config = dict(
    n_layer=16,
    n_head=4,
    n_kv_head=4,
    head_dim=64,
    norm='rmsnorm',
    norm_eps=1e-05,
    init='normal',
    optimizer='adamw',
    warmup_steps=340,
    final_lr_fraction=0.0,
    dataset='wikipedia_en',
)
MLP neurons of a small language model. Each row is named by its layer, matrix (gate and up: input weights; down: output weights) and neuron, and shows model dimensions 128-223. Each number is 200 + 30 x the weight over its row's rms, rounded and kept within 0 to 999. A neuron's up and down rows have the sign that makes its largest values positive.
After each neuron's rows, "fires after" lists the tokens most often just before its 100 highest values on Wikipedia text that the model never trained on; "fires before" lists the tokens most often just after its 100 highest values on Wikipedia text that the model never trained on.

L8.gate258,195,144,222,201,156,175,194,223,190,177,174,160,242,205,218,147,216,181,194,228,206,205,231,216,206,157,155,222,202,172,232,178,185,203,207,156,199,266,219,203,184,223,194,221,257,121,207,133,189,190,229,230,205,223,232,180,181,242,230,178,242,194,214,211,229,150,175,237,222,162,180,196,193,186,217,166,223,185,172,220,202,208,141,203,174,237,198,150,191,177,240,182,161,218,207,203
L8.up258,217,171,199,214,231,189,175,241,188,184,233,159,177,242,154,202,191,157,181,246,112,215,242,191,188,164,217,203,186,224,212,244,224,189,240,221,177,180,230,139,226,216,234,193,242,187,208,180,194,193,269,237,227,189,255,195,159,203,215,193,201,253,209,205,207,221,173,206,210,223,171,185,172,255,192,192,204,196,208,244,182,179,203,228,195,198,206,179,163,167,235,315,185,227,259,201
L8.down258,225,209,245,249,212,185,197,244,247,194,191,212,194,143,201,246,160,169,206,218,181,158,180,205,211,202,217,195,254,260,236,171,205,147,260,188,166,206,268,175,176,223,195,233,251,177,204,167,204,202,207,194,188,232,232,229,198,198,192,201,223,189,182,132,195,194,183,181,243,213,228,188,146,200,177,222,206,208,225,217,209,262,189,196,183,200,152,215,173,220,187,188,198,212,269,180
fires after: " |", " a", " of", ":", " is"
fires before: "1", "2", "5", "3", " |", "0"

L10.gate666,218,177,223,199,178,208,295,187,218,234,254,134,244,210,233,192,215,161,210,193,232,176,150,207,196,214,174,224,166,230,213,218,199,189,210,235,170,250,198,170,194,200,164,173,254,154,189,188,178,204,212,206,245,174,164,232,237,248,158,179,183,238,162,256,218,173,161,236,222,185,201,192,215,163,185,138,236,166,228,162,182,207,168,200,231,197,165,164,204,226,203,185,203,188,191,162
L10.up666,164,217,190,206,210,235,224,184,204,187,140,143,221,193,233,177,210,226,212,186,197,127,164,171,220,184,203,181,171,186,225,209,195,211,263,197,192,178,218,236,194,192,217,173,218,166,199,210,287,199,167,195,257,209,176,196,233,204,191,205,207,206,231,194,210,189,195,186,209,201,228,172,184,230,210,196,217,163,182,244,219,185,177,197,209,204,180,158,200,238,199,183,178,214,203,227
L10.down666,287,218,208,222,238,160,188,185,193,213,218,109,228,163,250,205,183,223,190,187,223,192,220,190,236,242,224,222,226,146,186,209,195,153,172,221,218,186,160,224,157,221,259,219,185,209,235,158,238,187,204,197,245,146,222,224,219,159,159,206,201,163,253,167,203,164,184,161,203,209,211,144,217,248,175,152,211,214,199,197,185,194,230,236,191,231,197,200,246,260,204,186,191,183,259,220
fires after: " ", "2", " |"
fires before: ",", "1", "2", "0", "7", "3"

L8.gate301,230,130,262,185,187,155,186,195,216,175,228,225,148,160,192,195,172,154,233,241,239,199,203,269,190,173,196,193,251,205,233,198,270,216,222,189,197,215,230,217,104,223,139,183,191,217,165,247,210,218,250,203,152,215,186,205,192,176,187,168,179,248,209,229,220,202,171,158,225,187,172,196,181,216,184,226,170,197,180,221,192,233,157,207,194,181,152,220,235,194,262,173,209,212,172,173
L8.up301,147,156,137,261,172,206,172,225,252,168,218,221,166,173,228,270,107,224,205,224,246,181,192,188,198,216,237,183,217,209,156,215,162,204,216,197,218,180,259,239,214,218,186,153,248,141,190,213,169,165,197,212,197,166,201,226,181,174,139,192,182,304,188,224,257,267,234,199,181,202,122,187,224,182,176,188,195,230,181,198,192,251,175,241,222,175,198,273,169,177,147,235,176,254,194,172
L8.down301,158,219,192,226,212,243,224,271,237,234,158,173,159,231,213,183,182,252,235,215,205,184,209,168,232,209,208,205,146,139,154,258,158,228,218,161,143,157,259,203,176,227,233,179,266,199,220,234,202,149,157,202,204,166,207,209,169,230,157,192,201,166,230,228,233,199,181,207,182,205,184,207,192,236,202,186,207,152,220,195,192,208,181,136,250,243,217,201,153,188,176,187,191,231,237,164
fires after: "9", "0", "1", "5", "8", "7"
fires before: ",", "–", ".", ")", " |"

L3.gate81,193,160,205,234,180,189,233,201,189,192,165,175,209,191,229,190,182,206,123,217,208,195,214,209,199,224,165,192,171,220,243,217,197,256,189,239,215,234,182,171,218,231,197,207,226,199,246,182,179,184,255,151,178,220,215,191,175,196,210,177,228,198,158,181,210,197,129,205,249,206,203,194,235,183,175,138,199,229,205,234,129,228,131,186,214,220,181,218,188,252,244,179,147,198,190,152
L3.up81,213,191,210,181,186,228,248,213,169,241,213,180,223,177,231,159,178,227,179,190,224,242,198,185,222,221,153,198,208,230,237,229,191,225,222,251,203,268,147,229,173,173,132,192,171,242,168,166,242,219,225,187,214,271,178,241,185,183,194,176,233,171,150,176,205,237,121,211,241,146,211,194,222,213,183,158,236,220,229,188,217,149,191,176,235,208,175,189,210,219,177,157,185,245,204,177
L3.down81,220,277,171,195,219,183,175,199,203,212,177,204,207,160,178,155,185,222,253,185,202,162,195,190,169,196,164,181,188,213,180,178,156,129,237,181,178,206,223,167,159,191,213,232,211,218,180,222,196,237,166,236,292,250,212,221,252,199,229,192,204,157,220,194,169,219,220,192,171,171,202,168,218,199,229,234,206,183,164,205,259,167,230,243,184,164,229,215,222,155,229,184,232,213,185,229
fires after: " ", "′", "\n", "0", "1"
fires before: " |", ".", "0", "5"

L5.gate57,212,209,249,203,193,187,197,151,173,173,185,183,179,206,240,154,220,184,208,181,189,218,177,173,190,205,187,208,201,220,221,148,183,201,179,214,180,179,172,195,214,208,244,248,169,199,209,180,234,227,173,202,202,221,236,187,169,223,198,168,218,172,194,141,223,214,171,250,242,193,269,212,251,191,199,243,177,208,209,147,228,194,182,186,186,232,231,152,220,196,198,192,200,162,235,174
L5.up57,212,154,227,228,197,165,212,233,183,229,245,205,181,173,250,192,214,186,186,175,218,177,236,215,253,239,189,257,237,212,209,192,176,219,186,219,187,281,122,200,217,228,221,225,230,201,206,190,210,187,172,259,149,237,227,214,223,181,187,180,223,233,181,142,208,181,226,224,248,146,181,180,229,181,206,177,192,181,210,166,175,185,203,139,183,197,169,219,221,168,183,194,187,207,206,199
L5.down57,182,228,241,276,226,228,182,200,261,185,176,205,189,200,240,223,174,202,236,222,234,200,217,201,201,206,221,220,180,160,196,234,189,164,250,228,194,189,155,215,175,151,165,145,184,192,186,191,240,197,227,215,160,149,226,234,167,215,192,207,190,258,187,252,203,205,155,176,207,160,211,219,159,164,218,211,201,165,194,230,198,169,229,273,240,147,219,237,186,195,226,187,198,176,154,183
fires after: " ", " p", " M"
fires before: " |", ";", "m", "."

L5.gate531,179,167,151,174,219,148,238,134,145,284,213,181,275,210,143,234,242,166,230,194,192,194,239,214,215,251,210,199,259,240,167,220,197,207,224,208,174,190,220,121,203,252,172,197,217,212,235,158,193,220,159,280,168,161,210,191,191,207,224,186,223,271,199,227,168,174,227,222,248,165,207,163,187,212,184,162,185,224,226,227,195,217,184,195,163,224,202,197,238,217,194,257,193,201,204,185
L5.up531,238,191,161,148,260,206,183,185,210,251,183,226,252,216,203,221,162,184,209,240,189,184,265,205,294,260,223,163,183,278,175,266,211,182,231,167,197,190,202,153,177,231,209,175,144,175,189,189,185,188,172,228,193,179,248,231,211,223,192,223,201,190,192,198,166,181,216,179,190,143,177,156,192,201,191,206,180,221,232,210,218,192,212,219,168,166,240,190,197,171,174,265,217,256,239,224
L5.down531,194,238,192,251,208,223,152,241,251,151,196,192,163,175,230,202,170,211,142,219,211,204,175,207,181,212,225,200,137,197,229,181,202,161,177,186,186,264,219,242,188,200,223,212,180,181,140,189,216,206,227,212,239,206,226,236,219,238,199,238,149,159,209,194,203,198,194,157,135,215,225,202,194,143,212,244,150,206,216,214,253,168,227,216,205,178,210,231,165,151,199,134,195,204,223,238
fires after: " ", " |"
fires before: "1", "0", " |", "2", ":", "5"

L3.gate250,176,180,196,233,194,227,233,201,155,184,210,157,163,218,202,242,224,156,227,195,233,230,212,206,153,201,241,250,236,200,217,134,232,242,206,176,192,161,188,233,137,217,192,241,271,185,278,165,210,282,201,189,202,180,200,227,176,193,182,186,201,230,192,204,196,200,188,172,222,245,215,176,142,220,184,151,198,216,229,220,145,254,151,197,150,157,225,257,187,209,228,201,167,197,235,177
L3.up250,163,168,176,198,232,211,222,193,190,169,215,186,167,226,214,300,190,242,209,166,240,194,185,180,208,241,226,253,192,201,165,164,194,213,213,153,154,189,150,241,190,163,210,201,223,214,236,195,218,210,232,225,185,250,246,237,188,199,201,220,144,173,202,183,233,242,193,176,137,209,193,158,203,185,184,194,230,202,186,166,242,231,189,160,164,187,207,239,190,180,241,180,171,233,214,232
L3.down250,189,240,203,232,202,123,170,224,238,191,234,213,173,156,170,263,205,267,201,139,212,159,180,176,193,219,187,191,198,186,170,219,194,183,213,175,228,162,224,179,247,147,197,208,201,197,149,237,163,167,229,234,178,230,268,193,249,217,197,218,176,177,213,185,196,185,187,212,157,212,186,233,274,241,224,203,198,182,203,196,234,192,169,174,184,171,202,200,168,177,174,188,199,144,223,206
fires after: "1", "0", "2", "8", "9"
fires before: " |", ":", ",", "–", ".", " –"

L11.gate192,209,200,235,208,189,219,197,232,223,166,176,168,181,201,189,200,148,178,215,225,219,199,211,220,129,181,188,202,227,242,194,185,241,186,247,193,185,222,278,199,145,199,183,222,225,185,223,167,188,200,198,192,181,152,177,190,184,185,189,218,192,229,188,232,211,247,187,184,235,262,174,192,170,190,163,180,215,253,211,233,231,220,159,166,237,226,251,214,144,218,265,247,162,183,210,154
L11.up192,191,205,215,254,189,216,134,207,185,166,159,196,160,171,187,222,227,192,169,230,221,232,160,206,160,185,207,170,187,265,163,203,194,161,182,213,163,274,223,263,200,168,209,245,235,195,146,194,196,181,170,114,194,141,208,183,204,174,248,185,167,223,240,171,236,226,212,165,226,245,206,204,216,209,215,196,194,154,223,148,166,172,166,186,167,239,244,231,137,172,172,221,180,207,134,194
L11.down192,196,229,227,225,219,210,201,187,192,173,144,178,150,185,271,207,248,206,185,220,227,251,177,185,200,208,216,227,157,233,183,245,202,232,183,202,178,199,194,235,267,237,225,208,235,202,164,201,186,165,209,179,225,193,207,214,210,222,184,175,168,205,228,192,211,216,208,189,158,204,230,209,177,194,226,212,209,248,208,135,144,246,192,223,169,252,188,224,176,217,142,194,171,188,145,212
fires after: "2", "1", "8", "3", "5", "4"
fires before: " |", ".", ",", ")", "),", "\n"

L3.gate281,202,223,232,156,168,209,168,195,205,181,227,204,231,201,264,204,191,190,170,245,180,185,219,198,230,200,242,247,208,227,182,201,222,228,279,200,205,216,143,191,179,212,228,227,234,258,216,165,216,210,172,196,213,233,152,227,251,259,204,220,207,129,197,231,215,152,113,256,174,223,270,212,216,231,221,191,210,152,227,207,202,202,150,201,189,181,192,234,237,175,212,143,197,163,202,196
L3.up281,209,185,229,168,227,193,224,199,239,208,243,193,175,149,245,183,255,204,158,209,209,161,211,167,225,224,268,186,228,217,156,260,232,262,207,145,216,204,136,174,188,181,231,223,192,193,118,246,265,183,154,212,190,224,215,225,225,248,220,254,221,195,217,180,206,198,162,238,165,160,230,224,220,190,220,249,204,209,185,210,216,190,207,202,163,184,229,209,219,219,207,175,197,164,186,137
L3.down281,196,170,144,198,196,184,200,239,231,248,260,212,148,221,181,225,188,134,211,154,231,168,194,173,224,245,234,239,187,196,187,257,207,206,211,178,180,232,119,171,198,189,163,208,175,204,156,235,232,188,193,209,216,186,119,212,227,184,208,271,234,183,198,173,173,161,201,216,238,238,239,176,214,214,258,229,154,206,235,223,205,217,197,177,163,223,202,174,209,184,227,264,162,214,224,195
fires after: "\n", " /", "5", "4", "7"
fires before: " ", "W", "N", "0", "1", "E"

L8.gate306,199,166,165,199,172,211,215,241,169,168,190,164,205,234,211,224,179,143,209,261,244,161,207,203,217,204,152,220,249,186,193,114,215,238,172,243,238,181,204,209,152,253,215,202,183,186,208,217,189,172,186,193,212,183,226,165,135,227,208,185,184,228,199,162,137,141,225,187,168,218,229,210,218,199,221,233,163,164,213,271,217,265,144,199,203,267,199,185,176,216,197,176,198,161,227,124
L8.up306,201,176,204,188,194,248,158,208,132,158,151,163,167,193,214,210,208,212,241,230,205,189,148,164,222,240,197,267,205,188,205,179,199,168,185,248,192,186,182,215,191,205,249,255,168,197,223,201,200,219,186,207,226,152,153,206,209,184,219,235,196,230,159,206,189,195,223,182,155,223,224,164,152,224,196,223,187,223,157,201,176,226,212,191,233,184,205,233,150,239,217,189,198,207,167,181
L8.down306,200,232,234,204,227,219,216,193,182,173,163,188,191,169,199,196,182,187,206,161,216,215,192,157,197,177,246,231,202,197,209,219,225,233,239,147,162,229,145,225,144,209,226,204,214,191,188,228,246,224,182,238,224,190,200,231,192,206,213,231,198,233,181,227,218,156,241,205,221,227,177,158,126,253,194,210,172,212,209,201,155,198,167,159,256,160,185,211,178,195,215,185,196,257,214,193
fires after: "1", "5", "0", "6", "2"
fires before: " ", " –", " |"

L8.gate115,220,180,198,202,198,213,192,184,178,215,205,203,222,208,211,167,218,157,221,232,200,214,242,229,194,243,179,205,197,184,179,209,223,245,216,191,211,244,194,182,189,184,176,216,224,231,236,223,200,205,226,189,244,191,213,228,205,228,152,165,206,180,164,208,198,208,157,226,222,214,235,196,179,214,202,148,190,189,162,219,214,213,151,200,171,221,223,181,227,242,204,155,165,172,204,181
L8.up115,227,183,161,232,225,243,187,178,220,208,169,179,242,280,209,231,150,213,228,245,191,155,227,238,250,264,197,176,171,211,194,239,160,191,195,146,184,212,213,207,197,201,212,182,226,216,157,263,205,191,209,237,236,252,217,260,206,216,201,202,195,177,226,187,220,229,244,169,187,289,172,178,252,234,208,179,186,225,216,211,212,218,189,176,206,224,180,163,185,213,228,196,186,231,229,172
L8.down115,219,209,209,182,259,179,213,206,170,259,260,157,204,148,241,179,151,226,220,149,243,212,203,190,199,233,189,183,188,194,246,179,190,149,205,219,200,213,201,208,156,235,156,189,194,187,187,225,245,211,179,203,258,232,251,235,264,235,195,232,272,163,204,196,228,210,221,201,204,207,177,189,180,207,238,181,214,219,184,187,218,207,181,194,231,285,161,167,227,194,187,199,176,220,249,169
fires after: "2", "1", "3", " ", "4"
fires before: ".", ",", "2", "″", "4", "7"

L3.gate350,223,202,189,183,178,146,197,242,209,151,228,197,203,201,202,211,173,216,204,246,177,214,218,230,194,171,216,216,176,221,178,203,209,238,223,196,193,224,220,194,190,244,222,153,259,175,148,204,194,216,189,225,181,160,233,167,219,247,200,170,219,255,165,215,197,212,162,223,230,239,239,217,231,206,209,180,207,197,205,217,149,211,113,231,223,240,203,197,180,215,213,229,173,120,204,141
L3.up350,228,176,181,221,188,186,190,224,213,215,188,249,269,232,234,203,185,160,171,204,185,178,190,196,257,202,182,226,182,176,170,192,202,237,206,210,238,244,199,224,187,224,230,199,213,210,207,226,246,222,245,233,178,205,178,166,180,187,236,206,302,163,199,184,171,227,196,216,214,257,239,190,248,194,184,190,197,179,189,178,192,163,129,190,259,253,198,188,218,171,203,230,208,169,195,167
L3.down350,193,217,171,216,156,222,168,192,225,258,155,240,200,237,231,193,186,199,204,165,220,213,148,214,225,220,191,255,201,182,194,173,195,181,190,229,202,192,201,192,216,178,170,211,143,235,178,244,259,222,252,154,178,195,150,208,207,187,203,207,243,124,179,178,252,225,191,214,178,146,163,226,217,190,166,222,203,239,152,153,235,148,227,159,209,142,236,207,195,197,174,201,252,234,188,195
fires after: " /", " |", ";", "7", "2", "0"
fires before: "0", "1", "2", " |", "3", "4"

L6.gate24,211,140,196,180,204,210,239,164,194,176,209,240,119,241,210,238,187,208,217,236,215,231,174,274,139,220,180,224,199,190,185,132,234,201,175,172,214,167,199,179,183,202,174,188,234,161,180,295,229,165,189,205,187,168,229,206,151,206,216,210,153,207,235,258,198,206,181,181,224,240,146,192,202,219,233,186,208,178,225,213,150,193,173,201,215,199,216,214,147,197,244,192,158,134,187,182
L6.up24,184,157,176,258,193,191,136,177,209,185,217,185,160,207,170,213,191,225,240,191,238,198,182,239,225,175,236,212,187,282,164,177,186,165,175,215,186,193,264,176,177,290,207,167,189,145,146,201,159,212,171,214,182,184,219,251,195,218,241,187,197,218,159,184,197,238,193,179,222,190,135,194,198,189,208,191,184,179,236,196,152,224,203,264,190,145,167,245,163,136,193,203,154,175,218,188
L6.down24,199,168,216,210,206,172,120,237,215,259,202,191,283,206,134,164,202,241,187,184,181,228,180,141,197,204,180,172,235,237,233,227,166,232,218,193,215,208,240,220,207,216,195,191,163,160,206,162,167,180,179,180,240,220,189,153,207,111,175,208,221,207,157,202,195,183,223,220,257,189,208,240,169,177,164,230,192,173,244,224,264,204,241,223,198,144,177,154,228,175,226,173,206,243,204,182
fires after: "0", "8", "2"
fires before: ",", ".", "–", " |", ")", " ("

L6.gate243,205,149,202,217,191,135,204,229,221,228,298,246,219,254,236,145,204,145,218,167,124,261,233,195,177,150,210,218,168,206,215,158,231,206,226,185,224,154,189,172,172,187,196,221,214,195,201,189,265,186,222,224,190,180,181,192,218,169,169,141,198,184,182,240,195,200,154,219,175,175,200,230,205,202,205,156,248,216,224,202,254,237,186,193,177,175,139,175,217,189,198,215,184,207,231,222
L6.up243,214,138,195,215,181,177,211,146,157,211,152,208,192,160,234,164,210,180,227,186,220,261,180,235,180,272,159,151,171,206,201,175,229,210,217,180,258,223,159,203,192,235,248,224,154,156,175,163,181,233,170,232,159,219,208,227,191,195,199,223,218,126,199,155,178,165,215,252,271,198,211,212,240,183,250,207,191,175,234,199,194,200,182,224,142,206,142,174,214,218,164,236,188,181,210,202
L6.down243,206,151,235,179,189,209,233,217,159,203,179,168,144,215,178,212,217,176,184,208,271,207,204,189,180,216,189,191,216,231,188,169,210,207,214,167,251,209,142,228,169,204,204,140,184,258,219,189,225,262,181,246,122,211,186,236,240,157,176,268,199,254,203,207,169,216,170,174,197,170,176,219,215,159,204,222,207,132,242,195,187,225,181,163,230,170,172,155,174,160,215,223,220,226,206,136
fires after: " ", "-", "'", " hyd"
fires before: " |", ".", "-", ";", "gen", "2"

L9.gate280,224,155,183,194,185,136,160,239,178,212,203,187,202,206,220,229,215,173,192,194,191,247,199,235,227,178,159,191,206,236,244,247,222,234,214,216,241,187,231,166,146,254,200,204,206,231,212,147,158,190,257,158,179,225,229,172,217,201,211,229,209,239,162,213,209,187,191,188,194,250,253,175,133,213,193,195,181,203,187,232,164,192,117,178,211,243,192,204,190,223,198,161,188,194,230,144
L9.up280,216,199,178,224,219,145,178,253,191,221,161,216,216,204,261,186,241,178,207,189,198,236,184,191,237,173,154,197,148,224,195,221,209,169,206,222,220,170,195,193,204,176,187,220,157,219,224,153,210,241,255,170,193,221,222,202,217,162,241,236,201,179,159,179,208,183,194,174,178,205,278,167,184,216,200,244,233,214,162,208,162,185,228,171,206,195,176,208,218,266,161,153,230,205,202,201
L9.down280,173,237,196,252,253,221,201,183,269,220,194,180,202,175,174,94,192,163,187,181,250,176,161,171,203,183,229,180,142,155,235,188,183,162,179,197,216,218,156,169,180,137,185,165,194,169,175,203,247,212,201,181,218,222,216,171,203,184,206,157,190,167,222,195,270,240,256,225,206,232,193,181,181,199,255,224,208,225,161,189,184,196,225,207,230,185,237,224,198,205,160,179,246,240,220,270
fires after: " ", "2", "3", " |", "1"
fires before: " |", "1", "2", "9", "5", "8"

L3.gate205,200,182,178,184,182,202,161,197,192,214,209,177,199,193,149,145,169,237,227,163,174,220,197,238,205,210,153,191,223,160,179,205,167,181,167,174,247,210,138,197,228,215,212,196,216,216,203,156,178,283,222,171,220,224,179,194,232,210,200,202,283,165,234,198,252,183,177,198,177,201,242,194,205,204,226,212,222,188,174,216,237,212,173,269,187,170,148,202,233,171,234,162,151,228,189,191
L3.up205,207,217,252,181,213,189,197,206,242,216,236,204,228,162,158,188,248,179,190,173,215,211,225,179,223,215,164,191,229,206,233,213,251,169,195,191,216,215,203,189,220,178,145,186,181,184,179,197,260,205,201,205,194,183,225,226,163,245,228,199,150,214,228,197,174,185,198,165,190,134,205,261,181,183,272,197,218,250,196,184,164,203,216,195,228,186,191,155,205,228,193,185,215,196,185,234
L3.down205,209,155,183,204,182,161,218,199,194,216,170,229,163,162,180,179,132,152,204,206,203,212,199,217,210,192,186,223,215,179,202,189,145,253,242,235,234,248,169,197,180,219,175,196,203,186,216,212,241,213,141,138,183,180,175,219,251,201,159,214,217,184,229,246,199,154,183,178,192,224,204,141,226,197,181,191,178,187,218,152,203,238,171,174,187,190,140,239,214,188,174,205,206,221,236,225
fires after: "2"
fires before: "0", "1", "2"

L5.gate47,206,184,147,159,203,192,198,200,150,181,217,181,161,202,231,230,201,187,199,240,193,176,145,210,174,192,229,246,223,218,195,206,225,226,137,178,181,207,232,159,162,228,212,206,212,152,200,236,203,203,178,252,183,223,221,203,212,258,198,161,221,249,144,190,171,189,209,225,249,215,280,201,155,195,248,190,187,222,221,205,216,223,156,269,225,196,244,229,207,170,160,230,173,168,205,120
L5.up47,183,126,255,138,211,180,227,215,216,207,192,160,224,225,235,220,200,144,214,175,201,182,193,190,185,166,203,215,207,236,192,192,230,205,160,186,196,232,150,142,206,205,230,201,217,243,159,208,190,177,250,219,217,221,190,178,224,199,226,193,248,186,200,155,199,230,185,264,216,180,236,235,145,129,227,240,257,185,205,195,192,157,178,224,198,237,217,218,222,159,184,211,214,208,209,167
L5.down47,179,197,187,171,181,260,259,232,184,202,178,196,230,240,198,169,142,174,188,205,174,191,266,174,186,184,185,201,184,224,225,215,225,237,235,215,204,230,196,191,225,157,211,226,197,221,197,236,194,199,240,159,180,191,156,188,162,125,218,176,217,169,203,200,220,225,161,153,197,180,141,230,147,169,150,228,228,202,225,239,219,139,212,170,221,178,163,202,243,213,186,191,266,271,230,210
fires after: "1", " |", "5", "2", "8", "3"
fires before: "2", "1", "0", " ", "3"

L5.gate627,168,205,229,189,188,186,226,160,175,239,230,167,253,197,194,200,241,177,184,216,196,224,213,178,199,160,228,182,186,142,248,209,203,207,222,190,223,271,181,150,199,215,140,207,215,200,231,235,211,175,289,203,196,169,169,154,169,220,215,195,185,190,190,156,222,177,159,235,189,190,196,205,208,212,187,161,175,195,186,249,152,190,150,203,198,242,250,144,237,158,199,191,236,185,214,197
L5.up627,216,232,195,144,222,253,209,222,221,178,160,185,249,245,199,210,171,182,163,184,201,168,255,110,183,216,252,220,183,189,219,201,175,173,174,208,191,229,209,223,247,220,173,190,196,178,214,236,269,188,245,199,126,193,210,231,163,236,241,200,191,172,216,134,226,249,219,163,194,207,167,179,198,165,206,229,226,264,165,210,149,149,177,145,201,181,218,217,191,153,201,233,216,247,192,203
L5.down627,240,183,225,184,196,216,206,188,227,189,173,200,189,188,203,250,203,253,205,169,184,195,189,166,272,227,231,208,171,249,203,180,148,202,205,132,132,158,239,205,244,219,197,146,177,157,231,221,246,207,201,170,162,149,246,261,205,203,211,187,136,210,164,125,248,180,234,160,182,195,195,204,209,209,221,211,205,214,174,164,226,216,230,168,231,215,205,260,179,189,232,203,128,264,196,205
fires after: " |", " on", " On", " W", " May", " September"
fires before: "1", " |", "2", "3", "5"

L6.gate206,217,176,265,186,145,163,229,185,172,141,139,179,154,158,193,161,223,182,169,221,179,207,166,210,133,223,208,212,196,165,169,178,250,239,143,246,199,200,214,226,153,172,222,231,159,204,206,204,201,153,274,144,231,179,224,161,198,214,193,190,193,139,172,170,162,141,201,209,198,223,207,206,151,203,265,205,222,192,176,208,183,194,165,161,173,234,231,204,111,231,171,157,204,158,233,141
L6.up206,259,198,210,166,237,155,202,308,186,181,203,215,183,194,191,231,216,179,201,192,180,190,171,188,193,227,192,214,231,194,167,194,145,184,200,167,199,205,145,184,187,221,231,240,215,208,210,177,213,202,147,216,152,170,189,237,171,208,249,190,209,236,161,210,207,203,205,211,169,236,225,142,140,220,227,240,213,217,188,142,222,254,212,254,213,192,233,238,175,158,198,253,176,259,207,208
L6.down206,223,238,229,147,178,217,226,189,163,193,187,228,235,223,213,202,197,209,209,166,207,229,208,205,148,192,144,271,239,169,181,213,194,233,195,158,158,203,133,185,149,215,254,213,182,185,248,234,250,192,207,191,208,190,177,153,143,197,199,239,274,230,210,192,223,188,184,209,193,207,267,245,209,180,218,222,217,241,215,194,207,200,167,192,182,204,224,227,210,238,200,194,210,262,208,184
fires after: "1", "4", "2", "7", "0"
fires before: " ", " ."

L3.gate193,195,153,192,209,183,219,176,213,170,153,193,174,125,203,199,233,215,160,179,213,242,206,180,189,223,211,218,229,235,189,240,124,217,250,161,228,201,186,216,221,172,225,156,228,209,202,229,229,183,227,244,174,199,177,176,213,241,162,200,207,195,284,198,220,238,220,194,159,231,188,197,184,178,189,185,188,190,218,249,209,114,233,124,159,162,163,243,251,164,192,195,129,181,203,208,195
L3.up193,236,180,186,184,232,233,193,189,169,188,205,212,201,208,195,263,199,215,183,166,234,229,206,154,232,222,156,232,200,206,221,171,176,199,198,234,174,221,177,246,254,151,166,207,211,246,220,252,191,207,236,175,169,243,183,239,204,173,210,227,200,232,198,190,247,262,193,180,198,176,175,165,175,180,192,218,231,243,263,174,172,189,184,148,179,173,244,233,168,226,166,154,214,261,213,217
L3.down193,212,221,173,221,236,178,206,196,202,218,208,176,143,198,177,242,183,301,199,155,220,135,175,205,175,179,247,171,199,181,192,196,213,169,217,145,216,208,265,180,241,151,234,235,211,180,149,209,168,207,180,232,225,227,191,233,254,190,228,237,191,176,223,166,224,235,224,198,205,198,170,161,229,233,227,271,194,185,172,164,244,175,216,243,188,145,220,243,165,193,187,257,234,199,198,225
fires after: "0", "2", "1", "5", "8", "9"
fires before: " |", ".", ",", ";", "6"

L5.gate652,208,198,203,186,173,212,214,136,225,235,204,205,263,124,118,141,193,171,196,184,196,207,235,216,184,174,230,185,233,183,239,197,199,201,214,156,188,286,224,178,184,222,133,206,216,161,204,182,197,174,218,182,239,196,218,183,232,274,218,185,183,243,186,193,197,187,193,216,187,149,175,187,211,198,211,116,181,215,203,215,197,177,167,256,253,193,210,193,213,138,191,179,219,216,192,227
L5.up652,164,196,158,163,199,190,222,214,201,305,246,187,255,219,148,216,201,157,215,202,208,174,227,183,205,167,246,207,186,241,173,195,150,220,224,163,178,246,199,175,196,214,196,220,161,177,221,219,187,220,255,196,187,193,188,189,147,240,224,198,199,235,171,138,180,170,199,196,204,134,230,210,202,213,211,176,232,214,221,220,202,177,187,236,189,202,235,147,256,211,219,245,223,213,197,170
L5.down652,171,184,215,158,250,198,279,215,235,203,233,179,245,237,189,177,171,176,206,219,224,206,240,167,195,210,204,193,159,227,157,182,146,184,229,227,164,162,243,149,214,194,160,193,187,206,171,165,173,214,221,191,235,186,173,205,189,176,203,165,178,179,216,178,165,218,215,172,142,189,206,204,180,231,187,228,241,238,179,195,191,199,228,151,201,186,196,185,229,225,187,181,215,214,195,182
fires after: " |", ";", " were", " and", " of"
fires before: "1", " |", "2", "3", "0", "7"